config = dict(
    num_hidden_layers=14,
    hidden_size=448,
    num_key_value_heads=7,
    positions='rope',
    attn_scale=0.195,
    tie_word_embeddings=False,
    learning_rate=0.00128,
    beta1=0.9,
    schedule='wsd',
)
MLP neurons of a small language model. Each row is named by its layer, matrix (up: input weights) and neuron, and shows model dimensions 181-276. Each number is 128 + 24 x the weight over its row's rms, rounded and kept within 0 to 255. Numbers have three digits each.
A block is one neuron, or neurons of one layer that tend to fire together. After each block is what it responds to, as a language model described it from the Wikipedia text at the highest values.

L3.up252:140146110130099133159145132095112117139157086160113147088110102132144137149185148131155125106114104134131118123157116135125131125114111149101105104151185101074118104126142136125136142174132119134130133102113102159146182132116119152114088159110104108148147137137111133117116094108151130115
L3.up1278:132112152126080122156147094121093103146174102169140150085127140137126112181142152104173115106125143145133144116141090121138142120112143146114111164116145113106081081116158155109118153150156146097128148117123089120122137106131126142114105149104107135106145136115145140119133081114116136128
Responds to: Paragraph-break newlines. Line-break tokens right after a paragraph's final sentence (or a == heading ==) in Wikipedia articles, usually just before a blank line and a new paragraph or section heading.

L3.up173:118138131136115139169130141128069157130134139138093128124097118152127132150140147094122087125118154151108099146125134130151128118100070178163127095146100103106088151139141117071154129147154136147148141158115098157140142131156094094087130155121129114159157138121117131111155133103116097164
L3.up1136:117124160094120144131118156121082125147142143150087133105157091171151134107108121114142149137117185146141099134107103138108155100068131136129093104173162154117124104141169160141113124146104147178135138106111107114100135099134099102147133115155096114107135107122102132089131141099143139110
Responds to: Infobox field colons. Colons after field names in Wikipedia infobox lists, strongest for "Time zone:" before UTC, also Language:, Format:, Career record:; weaker on scattered word pieces.

L3.up599:102152141089138119143133119090111143175103147155119156165127110143107131162146148109158144161114148122124149127128125131107158085135134125145114142127158095140144152139124147133089115122078146138118130170131115106125098094132131109162122151132089110123164181111121121111146128108146146074
L3.up1033:137124096117099110157155170114104155161112133117109122138141130146155160181108114137170139152123156077166142070133164131111132097100153119176102140121138095128130154113112136137138102112073119109124094165179117106113100103115120147157106107137128109119197143111114169132132084093170131096
Responds to: Verb inflection endings. Inflectional suffixes closing a verb, mostly third-person -s/-es in plot summaries, as in finds, gets, joins, with some past -ed and plural nouns.

L3.up461:120124126107117177135145127135115144128174132122143096123185135131124139125134118091128130166116121147121163143090126134137132101174119149131126086161140116133134133150169120113101086109094145157136112115145139114100113149149114121155112154109147119109133149111090111102185147126116148148
L3.up1147:117109166118097101117168143125121140127118132106131102080178137148077162142131107164158091140123126115138111129093122127112114071151080114114141138114134133132116098129201121112086164137116166119168116097081161128148128103154136141120102102107109128118129080105139107139128115096155139115
Responds to: Word-start O, say pieces. Mostly a capital O opening a heading or paragraph (Other, Overview, One, Original), plus the ay in say/says and stray mid-word pieces like religi-ou-s.

L6.up27:152144141144100100099100144103144131169134118141088122177119138157156129152133136114166139145118116143138092107116118157121137153104113113141131128087176131098129135117114130111103098102161140104152148104149107157119156116093095138173081129093135118091126203119119125116173100105145162146
L6.up111:166142139141117115089116062132128148110163120121110097136108120149138123124120109126095156144157169144127129136149144158164155134151137099140157143171122127129127136133136128151090119170119160112174089140151120162172103109128126129122128141088151081150127099131137117116088112112135144136
L6.up129:119148123162148154143129142132129117117158143151115113133141165155094128161137118128142175067118182116137115123093146107120158087114144093126107125105097100139145109086148145110140141103085137146141188157159086116123135114098142138138114166127107097165101134103072128113148129142171123085
L6.up200:169139127156101144117139111103115141125119058127129140180117153126147161114135095138115133135153179133109147092145135130074161154129139145148104160117162101142145133148123130112139107109107150120137182118136093215094143110073131158120133126108116110154112122131143144060140102112150167145
L6.up234:126108123146105105116146139117125128159113089124160145118106108163164128113148110093162129138109128141124147143116130134113100131099094185114147131092147090157116114163153155070129081133141148150165129108143140155124096145139154219094120114150108119132147124154145170124158120112113083198
L6.up242:093154122149144131152148116095089102159129106089116166078119149170128143100162098119129149131145124087149101150118183152107138140095138143142110125138115150100103093151132136123093105148134140110151165122124137154141169098144141100142117119094099084108127108123150117114146168113170160151
L6.up963:135167116084124120165154115138114125124156098140117125137109151138155100115149153135148170150124151141161105136151128106114119149128179136127132155099157125134114123165140085151156156091091160106153120147104101144120151178105118139152092147121138134174122158097104125097158161129123156124
L6.up1199:107144130182142135097120122091128131161118130115089128150137147146136123189155179117122162126155136138105080148144171126146112135117107124131127126150133122062166154161130119113117149149123156124156126164160140148132112134087121099153126130074147113122102161137084168121105097103149133123
Responds to: Verb-ending completion tokens. Final word pieces that complete a main or infinitive verb, often inflections such as -s, -es, -ing, -ed, as in distribut-es, serv-ing, to recogn-ize.

L3.up1026:115167132139116150092140147083101135145109131120114074117162143166122103139119156143134155071107116119136139144104123142114174089094105135074051110135132109150160145140124126095159123071161118132116143119128086180152086132120131111148139104114117130090118121105108130117162152131141138149
L3.up1164:102145153141157130117123116091112129168110098166147132131144157135111102126112125113131141112090116117167157120123117142134171116117139152122089148151143137150161125131116152122164173133158122139135128115111135144141099135102112129094143108122121118137165138121136178103119132138136089184
Responds to: Spelled-out quantity words. Spelled-out numbers and quantity words counting nouns, often the second piece of a split word (n-ine, T-en, Th-ree), plus several, few, numerous.

L10.up178:125156099110158104147141107119155156137178129135165122133136118175141080102152157103112136080148130101110101101145142142133120137116127139082081133139136154141132133152156190176103112092137132112129177108114119096147110121103147095137153126109143113140149086120143156102120088113135171128
L10.up316:120128105089132108144140136099117098179161150127166110171109101125141161149145141158093139111106142090124118158127116165138107132153119115127119108118160142125146117124065175125107070110179138090122133117120128102131137112116103104152095134142103084125159143158116163114113125110101136144
L10.up688:145156134125129151167160105092133120140152133150143094146103152135115132147153175113150192114118130147137081132155145153108114145087161107154139165105137122105136105151155112112085161130148151117100147150155132141161130160101116114155160116112085137078130149129114113115097116121143139157
L10.up1281:110122132151147115113146101140145161121140125155115117173108108170140185109148141120137132093155115107109118138119158157171148186150141156135136094146158129106156109109135124128114117149187158105147148127134128126120154110146127145118103153117112076097150142111097142113120111109040123102
Responds to: Table separators and mid-name pieces. Mostly the pipe separator after a number in wiki tables, before a percentage or tally (election votes, sports standings); also mid-word pieces of foreign names like Ljubl-j-ana, and year ranges like 1865–1942.

L10.up84:161102132191135153111157149168096079114097109195070168125118137127143141157104132159129157120100105132120064139125114136108139144102113107118106114123117125127122115122135150127134127164147141136158151161093134139135171148102108153073159156134121156124134134067109118126111140096109134119
L10.up116:155102120143126146148153151141115115113123128157132130116150118127136114148094148163105145182120099147137158118134140112155127132123104165117114170147140151146142095099141146150149112105098139121156155142158098158088087088078129169164158127118103132105136101114142153080083098106186082118
L10.up320:143147129116148126103126104126092149129130117128110108126118111117131104153126134130168113182089142114160166149128112121075103128065074090164161120174152108143151145119134136111133070132148167150146164120150146134146117111127102152118181143134141099124116066114141140121159110121130116145
L10.up853:131136114122120118121133145131083119124138142182114117119138149137146119151126147124090162172162131085087125150114104164174132114079190134111080107140158132131137126118150180104146151156174118162115142148139139114123168130125107096127130149108125076128107062122075160131125118095113064130
Responds to: Month names in dates. Month names beginning a full date right after on, from, to, born or a table bar, e.g. on May 3, November 13, 1923.

L3.up28:111132070158139170115166090113097105137110126140091120098109133155152101138145146166158134121130186122118087116137127136141121116111154098108101137118114115136137113152112093163120112109112132114122132122120143130132146133113113119119119138145100107116129120107099136127180159115102152118
L3.up232:106153119183104137127175116076128135174145108102106164103144128139118144165145115176179176088116163135102115147168120138154111133101088113129121119144108159144141141104121159127147086155130096125142132157145096142102114123146136110126142125144093100115124106097113120101153151130129103131
Responds to: Opening quotes and line starts. Opening quotation marks or dashes at the start of a new line or item, often in song titles after a table row or heading (e.g. "Quit Playing Games", "Maybe"), plus scattered word pieces mid-sentence.

L6.up232:109099122116130126169163140147128118151122106190109133118153115167102157100141115150142131171104137114150087105130127112152125133107104092131135143114119110109141150123140133124139100146101139147097137104172123164109176104104132098152151142071144153114134122119113155133170114128143145130
L6.up315:122139133084143101145145127103120180107106139092133157126133159154100113130145143144108131176098131113148153107117090142149143095117109077148123153138163156106134121149110136131137093141102112143111113112128109168149169094123150137132115132083149141137155114111096141134180123126106122104
L6.up588:170137072089143131128137106143094106140105091087125130110076160124094106130120127098124161141141156090093139153130119120173166088105153169120124101148115149137113143176121155127162133112140143118108121097087094161083159126123098123128116118082124151135119140103149109114125114135129157147
L6.up681:125103087116116103176100110135117143137083129156114112160134125160154133123116114126151173134135170130117081121156094123122130139140137159103111149090184154144086116182129172089166122114168155161117113123117145179137145108143121129109124122091123158129150164102115125109169143123145115145
L6.up759:110122147165154083106131118098093070138112146152103097132147123139091099107183149154139149118102115133135097151133146127135125112139154117158073136114138116147099138116132144151139112119147154159119097128147112142165150138105140087116150135108110071148144139178165132101130110111162120139
L6.up1075:116135088153119116110148122148091106097099125123103136116121093153098146171116114114175135107097130136103105118155147140120132133114143110146115129160147112121146137139120137160093130113123100092096141130094136173131149146088091151119099145105100124149109173127155155122105163123076148144
L6.up1108:181120103152147124110120131117117062166106078119142110142128133156096144103140154133142147156135135147114135126142107150139109132143130138162124166151130089159116114144090116140139139132125112134104141144124152144117147116134126123100098132063147121158129164102144174111156137105145132123
L6.up1292:135100096130102138121159089159096088134138157146132133097140155149085167107110126119134106131099164135142126081125114162105150079139097130176065141161170142145162125137101138133164091164139131078157127169130121139104159121128092123115148116111140152139152114123151111119102087107127163154
Responds to: Numbers in table cells. Periods after numbers in Wikipedia table cells, such as track-list numbers (5., 1.) and decimal results (10.19, 4.20); more weakly, mid-word pieces of split words (tou-g-hest, vir-t-ual).

L10.up0:138078140147119139152189140132125166100125125155139122132129151134129157142121140107132125148133128094140109098132135162101119091073126144106124112177096113094125105125091110153146079116087088138106135114150115125078132102092112109110112101122117176182128140157141148111135094127173135099
L10.up838:112105150134139133120134136101114113164144147175109144130137167141118096146137126156124133170114113111159128140149126151125101156118128145155100117145119146127122128107146120124136127122146101109111149078094144174123158127115098089102156137120130155104123111111118129135143097106173144112
L10.up1198:145170080110150126170158129076095164125145135104111136089161125171135102147164131106126113185131134133097119120120125092128129165131128150090075134157137130129135107142123122172138129121096162162150124109112131145147128154149116115086093138127093132141151112128136139082139129129163165127
L10.up1237:138173168136101126120156127168121150122119114153145136166125096121163128133114157044128101077140128136125158121129151152119091142095098114134060138143127099164148156109108122164140129119146109155142164099097147113090101056114121119107108107130140144133120142106135108125122097113143135147
Responds to: Dollar sign before amounts. Fires on the $ sign before money amounts such as losses, prices, settlements and prize winnings, e.g. $636.6 million, $399, $28,738. Much weaker on scattered mid-word fragments (Minn-es-ota, Hist-o-ire), slashes and dashes.

L3.up54:119142110110144116129112130113111113142102108108121109121139113144186132174110130140131148122146101110169142173099171116148135095134160113091148117131129129100121138134118113130149129099129091104124167133138137182115151155140131139156143136118143113117154148118096114083168122117088130108
L3.up436:108083144153077095128108122094088097136127105110117083051174121150122131167128154201139114124113185094144118102152085118131162070159149116104138134112111130116118099151132096126143142139121119123144098162098135117130122107130127113093172090152064122119132165113130142118133135094127146110
Responds to: Word-initial split fragments. Short opening fragments of words split into several tokens, often right after a quote mark, hyphen or bracket: n(amed), sp(ends), s(in), be(at).

L3.up130:096160119143135132142112130129104143135126133156122149096108150148143131152106116096143099118097162131118172161079140158130100105139083160082131144106134171104132125152166146147130107124109112116093175155110145151091125096128117146142134134129119131111115120119132124103124140077172102123
L3.up733:146128129151095121123103136116127119127141163163107105099110169155115145141128133087157144145122175087144113122117121158120101115102124130105124132140123136154078138138149136118127130152131142113094180114121098171155113108122146121102117144086136113088130152106142141112095168128143159153
Responds to: Place-name continuation points. Commas or prepositions right after a place or location phrase, expecting a state, region or further place, as in Rochester, Minnesota.

L10.up716:114159156109105142177135117188163130113122135128130133158093123121121163140115128125086173121104147151151118102097115147139124130093146095102135098121121133131113153117148133149141130143118121153087154140138115125121115153059115159084151144122130077117146163138116173120121141110117099096
L10.up779:125142133118119124140128120113095090136096129123131144155080123119110135093129156147124152146078150192130135125102099127093159120140100084134119154155133127125135108129156114178133127117132116134144119132131120141101147123096131108142125156092158081108113149129133146121101095122102166073
L10.up850:134117113179122151137143116148097138161141126116123117140111127142116161113141155116143135109121142147100141127114120156111146147137117082120078117149106118127111130131121151121103127128159208134147101118138181134092150120143126132118193125131137120120160099091138138123104085095131128135
L10.up925:108121101117091128074108128156120127169117125085124169168142143132104120101122095129142185128141127176117150115111084161125102150118101159108131139113124146103119126105108177130126124167160154160078104156128109123096127167104084144060118080124130139126098121097152150162132102098152130135
Responds to: Mid-word verb stems. Word-internal stem pieces of split verbs just before a suffix like -ed, -ing, -s, such as dro-pp-ed, corresp-ond-ing, kn-ock-ing.

L6.up295:132127099150146147082145074137135135153117118161122088136104139134143132161131161144158176123143168134075150142102150126144149076137158162087122124086109109190143104164135106133103144089141153169156131112118129139105112117132125127117126110113134103139137142121087168148113129097112111127
L6.up300:132152154144091108114135136126154112136151159123093098157128128168145134161142127080130123098109101151101126160139109162118129120087150155140134116114135142157127127150117173100119105169162105090138106175121095151140139141153150121143151120141075127096172125085114141103138153120096121132
L6.up485:111138174127112135093145106156106136135128098107155131140136092132102122106112100092147113105091164143099134156145141123125137100118107157123087155152139109169107103145100100148112132099148150175121188124113138155166117105182098105143110109133111130117120170131145140146162149093117143139
L6.up621:138084122130143105148124109144163141118150102109112121132148177142137097114091115137133129121127106151142101137154154106170110104102110139121095140175134173128152104107088159146164108158156095144173167149128131146091116130142129110136131063119123172130145130142106151119101149153149119124
L6.up878:140133119097123119134132158120109130176126140115153167148117128147147135130164115119119144130102134100114122145205101105133175163079163152133114171145121150165111071157114132124159077127145132185137140129119118165123179112111140158108127096118164142132156098156121155103163099117125120158
L6.up918:112112149112111139116128131180135140074144110104133123138113103159108062135165117125153136116150100138115100116121138134160155171102161160144166147104105137094137130160128148088095143148127127148149135100157170143128108145129156091132077123106158139136160131142139149121121080137180136119
L6.up1062:137119143111173124147136121129094130133127083133109145130124126145106127164132132128125114105098163068168054152148153103154163122113146125152099154151134108140111100154139119113140132125152146141124169123101111141164152133123130131116140110116098161160116150097119143134118096128113105141
L6.up1241:151170107163161166141152119069066151141141112145167128134146133157110089118140103090100160149105140130120128144141136131134110112072112164111123152151118131096107123144085127121157112160177100117125116116159113138098120111140111146122134112129110133186083101113138111135150172119092136160
Responds to: Spelled-out number words. Number words spelled in prose, usually on a mid-word piece (eighte-en, n-in-th, thir-ty, hund-red), plus some digit numerals before a unit.

L6.up47:112181135153122086115096138153106150185135108106139155126126119151156134096112127144149138080122116091126109117104083156103167151127137112121133148156106142146128102146119163068121143095167150085187137152140157117136164173111146168198106100134108079139119134119129130132132110118137151123
L6.up95:136136138169153144141134110182133136170136136111132123125130089126150120110134119148169159172094153107114137119170137127132094120134131158101123134161156102137127094128162134153136151110148173136155142111166121164111128094086128149136104118141145134148144134154141108071182135114088126102
L6.up189:151128134120147130086109094088106095115170117170126102119137107140158129113088136153175137135145105119137122144114143121166104123107121157124149133128131115126135109110148145183090128099109128147138129143127100139074153126133127123139142083115111117149139117149140102126147151089171131119
L6.up285:128110137127094110122156110109059134146132121088144086123114149147106142093137140152137151141113151156106153124137115137123111126139188143148105134163171109129127115118124128149090103142140162102096096114109111169148101122125136103114090153071109110132120126099138122146120135111151143150
L6.up379:142111137135106130147160081154102083116205123139158130114072136149107100111108135054131126073111130069130090159148142114159144137151128168157120126128149142132144124107132139099139112187188179137132161151190104151177096113119122122132129099098125137114132093126135123110123139121144097133
L6.up601:145118149074150137130143094138157085124154142134129127135125134131112109138092101101140119155103159097115123109174111116115102076106095119156162142114120151114157065149142148115105120153152121088173111108120138145154106100086128121122102111101102071125110093122127130068163103125131133119
L6.up711:112154177119093147108128114110155084118126126112150159090129148167109143091121121105125151157115133124068131113125142106148087112130163100126164081174125150120150073136161127144109133141116122143152120131100120114111122124110139152190071123079122110080147145148090173119176141088097147100
L6.up863:113197120122125089121127162140130141149154136117148154109083090149167120101093093064104150120122165141117139110088146127170151124104150166120095117134118142104086101164126166152124143092156098161144096162113124149089087127136120105122119110121128114127169134130116110109118133102136118139
Responds to: Infobox field colons. The colon after infobox labels, especially "Time zone" before UTC offsets (also "Profession:"), plus pipes after % columns in vote tables and mid-name pieces like Reb-ec-ca.

L6.up51:107162138157089112115130144147124121105147114166113129111148147155119109138093107140163157138163171104142113167133188137155128146118086106135143087150121105117118141105145148130148101137139145135126113109154140138137094136106144111110105106123124117148137078133138123101134092100167128151
L6.up194:154144142095129152137129084163116160168129128170120128121170137145090105128133103097135148103105139107118119112106113157107082123112114142105126101152116131110132148159136147118129128124123161102139166137125106160137091074093116103071103146130097126173164135125134157081141112120054127118
L6.up238:168130131177130158137139102116121149128105127113102153145141130154107142130133128138148147089115152092124123122120176140118143112101152141166139124144155127150115116131091108130186066142126144122122112164108095165116186166108122147104160153136149136148103131118076106108176136147111092095
L6.up454:171162138133119135117107140167122120108166118149115132166111139171080075176149127143121118149093117095121089094100112158136096152127159122093130153155177137115148096175147161086134098127176131140135175116134097100121129125129116143107112119068112151150190165086116139131102119124148092154
L6.up1068:118154136081106120103120143161120170125137122138116140150169146144140114139119130136141119118118132114135137102134144148119093116141148112157138113163146123144081119167144154141132109117120183127119120112071142169133143090131108109105123141121135097134141138125101072104101101108162103133
L6.up1089:157167156144115147122120160108133148181119143187143117154141141155116151126161100105136150094115128103080135110140095151112101094088147114142133137124091130158133171150156163169133142131142161087105164101090104134154139146156147116100111145123113116124114161074103143107156147127115141122
L6.up1158:114193147143095134108131117126121102165115144165141113120125122122129134159116127134166165093155134137140125120096160118131120126122108127143129110112090141166120131156122111147133138139136158091142174163132084148129122125104080139163104105118133102148138119158077112110125126099128125135
L6.up1315:120145124138098146172136137116119139176145164158077158152124183157091085209162133145104133113151123165109106153120120147151111109110134098161141136123098126128121141143125166099149101155104145167139162116093105136131168159136105154115091146071088120123134143088106121162144125125110150157
Responds to: Preposition "in" openers. The preposition "in" (sometimes "of", "out", "In") opening a phrase, strongest when it follows "and", "but" or "that", as in "and in late April", "that in having".

L6.up1:121121160184129118133161124096098141124145125143109138157144116143123131081139137134155108130083096144149126136123166151163132091092121095087102147146149121108139144108105123107091121133161072134133140149085119156126184136102128113126146162114123101150164129144107165125116149101146081114
L6.up91:141089137126148113123142124120119112221071116153111184099128090130113152104126148129119127145113138107125115073169101174132138137120156133146115118133122186105146117114136165128147142114115128134143175122123158163148124128092142108138118125123137134087123145146114137082106087092139059128
L6.up196:122079077165171115170149117100137094152091104133110130118151141165134158124173136115113194152139177091111087108155150166081160121124096101107102124117149103159155121099065108146167137116122118129145119129110153125163161176136117110131155121120119130130116113154112130113141120114125139110
L6.up479:106112127168135091132110120137132110133130142171074113180138113137125156153187109189139144130116099117133112162146091124151106105125153137120111148154131155126113111130132098091122125113093120104113114084137124143142170132132074127138110125100154096139138122105137105111152103123108107145
L6.up537:130132134149166118122158112126138110159125145202100190135080128147122106154135153139118190122090112103119103123123102105173102120116170131114134114165118140148103102157135141113156133108147120177141171093131143143117110138113125156133131139126101099123147098099117166132126095127108117101
L6.up662:139121137127163114160163149150097109161124117109170162106122145132092144124111151153146148155108135159090171133121090153161119092095087100123137137144122142123137096116126130142146126143173131139115174076160137135120124135130100119119088130122109150111109149129146121128105135093133096096
L6.up1018:091094100171169144146128098070109134165114100114125130121153156158148144123155118124143145113113148098139106127147124154097134112142169130115138121137134110103135129142120083157095137083140094127145140157102114135154092132133109152147149128123151095101146124137115124110165111103135065099
L6.up1150:124091125103100077114142147113116119226130115190126148119137128152107161119137133178150150165119202130176097139155122169132124125117087148137140122126123127129146121129120127126207134137151166096107156132121098142118123104085145165117120151112163138114122141115152114143102083097124129110
Responds to: Minutes after colon. The minutes part of clock times and durations after a colon, as in 9:15, 55:53, 43:10; weaker on mid-word fragments in tables and URLs.

L6.up381:115096132167095134117111139137082137120131146178155120092141058136117144136138152110152164141104131160149126123139166170147104113129124128145113145152128136146153132155139124114114127104152143128134132131090162116182133103140135098138147112096121119110114115102129120112140097120118078122
L6.up409:138121116155112125147137131152090133084131125118141123143136103128146134142160120104204124164112138125105103111142131116073122069123157122132118157098110123131149107146133136165114113102134127129132135114156139149151126114127113132157091098075108146096141114107157124097131127111094130106
L6.up423:127135136108117121136107141136134131126142074164114168114112134129134169107087140095152150188174161074141132097125163108155096106124134158181111094103114181117130106133151176157077088089131150125088120106131107109126100145144118128114121125112123071172165147108103140133133109089068131121
L6.up527:180163114104135105137093115142108134141133111159136163147129156145164128149121145132132121144154107092128138135120110166095109131121151163091135099184139146102136150173116107155102166129172134137135144110130105136111133162107103149109063097130145088111166083136128128123140149118150069111
L6.up628:146123111120153109159118117100078108140138121125151125144130151160147140114133141146161150171146128093102127085158123133154124076128151091136123083112131189168136139146099124142097134104147161113127112130154115145120125140121131156155120112080118115124161139136095163108158120096122157082
L6.up755:113106131136165085135116168140106154131109137146090145140133143130114111164117187146141083135104145125170106101139158152151101118107156127187119185119118131100123098163152131133095122116137118130142155143131128152102148162139109153115105115104136095133143159141123171130130144133133137118
L6.up866:167112113105154133147105085133083121147138114137149128109130094135151147155101163106177140119119131136094117119143121109127119067090096098134142126076106103133133146167117150131129090088130119169131109109136149185150154174180107136152140124085143120136145131162139139114130131084109089095
L6.up1034:176135105149134091158072128123098119132140140133092131139157120134130165112132150120140099168111134102128095102119123098124185135132165131117081094108094168112105136179135141135130145095156128132139116114116130145147116091114135171117100136110133114128166142108135152142121122110152079099
Responds to: Mid-word fragment tokens. Short subword pieces inside a word, right after its first fragment, e.g. "or" in absorbing/Aomori, "l" in Yugoslav/Muslims, "d" in Ordnance, and coordinate digits.

L10.up550:112154109149133142169139186137111110119181130101110136151078079144119083113112108131141180126135133096129109128146089163111159118122173154096135143087154138149134085125109161100132105145130181150090160102099128142109129162117117099103117133142132155151140119140107159114124120118129147142
L10.up1105:098159156112091161146144147131145118147125104148105114109121112170158160081147152114120148152103107115159099145140170103168078125116151119123132078149162104110101152169115183164096117101169158120103138140123075131127161115113118107137100144116111097082145098159112126095151138097108127105
L10.up1128:112155162131076116129147113151128116137143150149133137165115144165146127139137091098154112158115137098143058104151132156111125147098178145090119117114143128154169112151115169156133110122090145104137153164083131133139171096113125111147111112137105114167147124057096155155124147106168152129
L10.up1157:151137136113065157106146138117123106165118132177127127147155163126157132136127098160129132132136134124179159083155142133153113113095137150107121072157097133133109108155131147127115141146127154128142113134153096105100127128126110128127135148128103075116143121118099124104144087118129074111
Responds to: Before a year. Tokens immediately preceding a year number, such as in, to, until, month names, day numbers, and table separators in dates and date ranges.

L10.up96:139121154122123114119124125131137074157146109108145100113142142116134121139121084120162123091148102152160139178138125125160133134133160142158090134121115100137115108153104154116150146114119133111126176137150134139138107148133117101145107106100138110067132127122137171113159144131129116098
L10.up167:125100125134066119133151139125147172133157165133175115141134140102111109170137138073136145118093094099142155102146124126146110112106133149098104121103133106156145138125147166156139131102112111109092154161103135152165117121110147129123113145108119126142178102139115138143136105097099130108
L10.up530:170066133155137099155162130142135129171171141125128084161138137130115129137161072078161126101116138142117078132147120140166133123120138138125083133142167139141141122180105155139186091116185107143153163145141131115094139165153124161106108144123179100104144112124115170137141087106135146127
L10.up1260:102175140113171137160190149132147122104141152142142111115127139152095141162139164100152156138130118152136146100108148127140127098112136079140086074122091098156171084165146157147075158108109150112122112136091123159122159133107087158089089160099111121086137179134103137122115124122120127125
Responds to: Mid-number measurement digits. Digit or decimal pieces partway through a number giving a measurement or amount, e.g. area 65.79 sqmi, 50 mm, $315,000.

L6.up316:123112150102136137103110123095138122167120117140081086152126127154134109135131142155109144123153142172156087163106132119123154169143105140138071142097128163098143085120151118120106136129127101141152104160146111157133147090145097158137132085126086125113113088099129110129129108127157129136
L6.up356:131132119142141135152159124126110141142165094138122116155126132157161141071164118161122118138133123116112125117130152153108126137128160115149136093123119112099154098125112150137083116102097129115134127117110091124113130148124124107135102099129111088131136125142111129113136101115164109133
L6.up398:123115107125095133137105116129053167128117128145072106123139113135152130136107126154110156095103136130167144112102094123125149098149133149121131135138137139117162151138108098086153171115150096100134101156145115130139139118143112144103195141121109092165100146091114127101160150114127183134
L6.up596:110172161160121124135125135153098116158126123175156124131137067125121129081116090136112145120119168100140131123162125127116111135139167092141121128124142117093108084173123133102164111105155134133085173104124132142148114134158125102126094151084097120167091165123132131119129122119139126154
L6.up815:145142168094122139085142109136097123155153124126138116131119096133123116160151145163117141140144128104143125076139134122149153120112152136138123132144111128134141084149122152155155128121108094136150126125140161123135137138162106108123148085141148100119121098105103132098131111108143127116
L6.up892:122154146147171140131117110129124133142162109148099103107138164160157105108147205165080127136133153119175094121127115116132132125138122143132138122127119108108105098174129101098148136075125120151131125121111102151121140115163117092137130110090152118134085145149120117111156107128114117133
L6.up1015:102158194159140057084166118110108133107152097176142123120099115175160129095136145142132151151153121111138116089185161135147103109140131135138112122145169121112152118147135126110139137155132118196155128076169114134146136133106123097138134115136163073138116129153104127109133148113160162135
L6.up1153:151176133132136127146078088123166095160158079131153116110122121127121111155114110153078174128122174139135122144095141131112160137108137077126112135119166134135099119129115123133121124143149109085097099166141134129127172127111131126157127138102077146112108105122128113115140068136155152123
Responds to: Word-fragment after s/p. Word-internal fragments right after an initial s or p piece mid-word, as in fres|h, s|q mi, s|um, pers|u|aded, wingsp|an, with some short function words such as not, of.

L6.up48:141146090101147163091116105144129104150150118137091094137131140123179101135139117163116161091149157116119142118156151157142130122125148132146159127139151142105146124151109135074137173097118111129158121114139089125127130128122115134079132129128160087117114134120133122067117108129135125164
L6.up141:152140094167115090153138153161129101150144135109109124082093158162148107102097146133141188172132102124139149098124116165171150133130136181119112111160110164151137116132100123097129073127130121139155108111149102107166120158113112110143092155121132134124163089125143133110149156136109119162
L6.up166:155117141148142118137141090166131138140126136123137140077110129157164103119090136132186148139097093149122125121113119150169119069139160133140135085133159138087128154146117113097120122136147134141136109118146129149094124143087134115109118155082107149132170108101126128091097068133110132155
L6.up446:110174129111143140118112124113106139122133100123131154130139162140158135143094130145094125103122106128146087137132077158119122114142109173144091145120125142142091122115128111158151119148096108153100133109120124144112128146159106135088099128073137077153167127107088162129124117112112092108
L6.up490:144120112159118139124117171153123162149127153153095124119095110136112118105135148130143148152127124124086087111130080167143117090122174120173118127109134172125140113141119157107133137160118108176154123132096100126137156126068132102107148130076156106101160147128128144125116133137113135147
L6.up1043:110147099125127094117155142106106114140156101132133147163114098145100084116159129136162146130137106138122112084165137140107126155133134159142140166128174096111122076137147121130167119163144110106151132102131128170100155088125119117134180142103111085132122139107103138116107105140123152156
L6.up1119:138148115127139156131125111141096122166140130108076140126111143146147103123092110116165122123121122161135083119135095146157130126108132129152119133116099168180163134180148133096119118145131151092109130134147107130129124140099129132087151139096145151085138116099151120103100128118116152127
L6.up1265:118150081156117089152168154119106107152125148116139096174099172129100127093156095120145148146139096121099123142122125121127132115118139159091155155113087088134108102145136099060159112144140163155114108167091117107141134136091104122101121061092103143162143092132120099134162108106133111118
Responds to: Paragraph-break newlines, word pieces. Fires mostly on the second newline of a blank line, often just after an == Section == heading, and weakly on mid-word pieces (Est-ON-ian, Qu-ICK, ec-zema).

L10.up332:109148126139129139126091107128130138157145128129125109125133128167161089140106147101154096164148137156125113163109129146125141139107116126147094136107137107151116121112158160155126127100125155121129116117097175124104122107137097140146115132081123123119150114145092155118116114090126113129
L10.up815:142121132093139108141144137098119105128121127166133137139142158156153150113127123141125138132148135139161135136130096174113153126155103116151096165125169128132131100088101121138118103114097125148113144088112117137148125149115111134115074098126108105113136088122138171117121093112135119148
L10.up840:113110111120146143162147102130060176123133122135171143126119092159150141183143171118114186123131144106155115130120117145112092149109131113085154135124175166092118128108100137132120135115091107142117124125110112140148137161139116130093105103131089098137123096144118129076138117130126113108
L10.up894:087116122146133135101070118129119099148142139147164119118121107138131120158111152137164162153174116122131131118152117115139139130153139112132129150125150074091118140106131119134127142102103152125100086163098104106115167108114141127129132055089141149161159088162112140135115115109149124169
Responds to: Mid-word subword fragments. Fires on word-internal fragments right after a word's first piece, as in b-ene-fits, st-re-ets, gun-sh-ot, and on blank cells in election-result tables.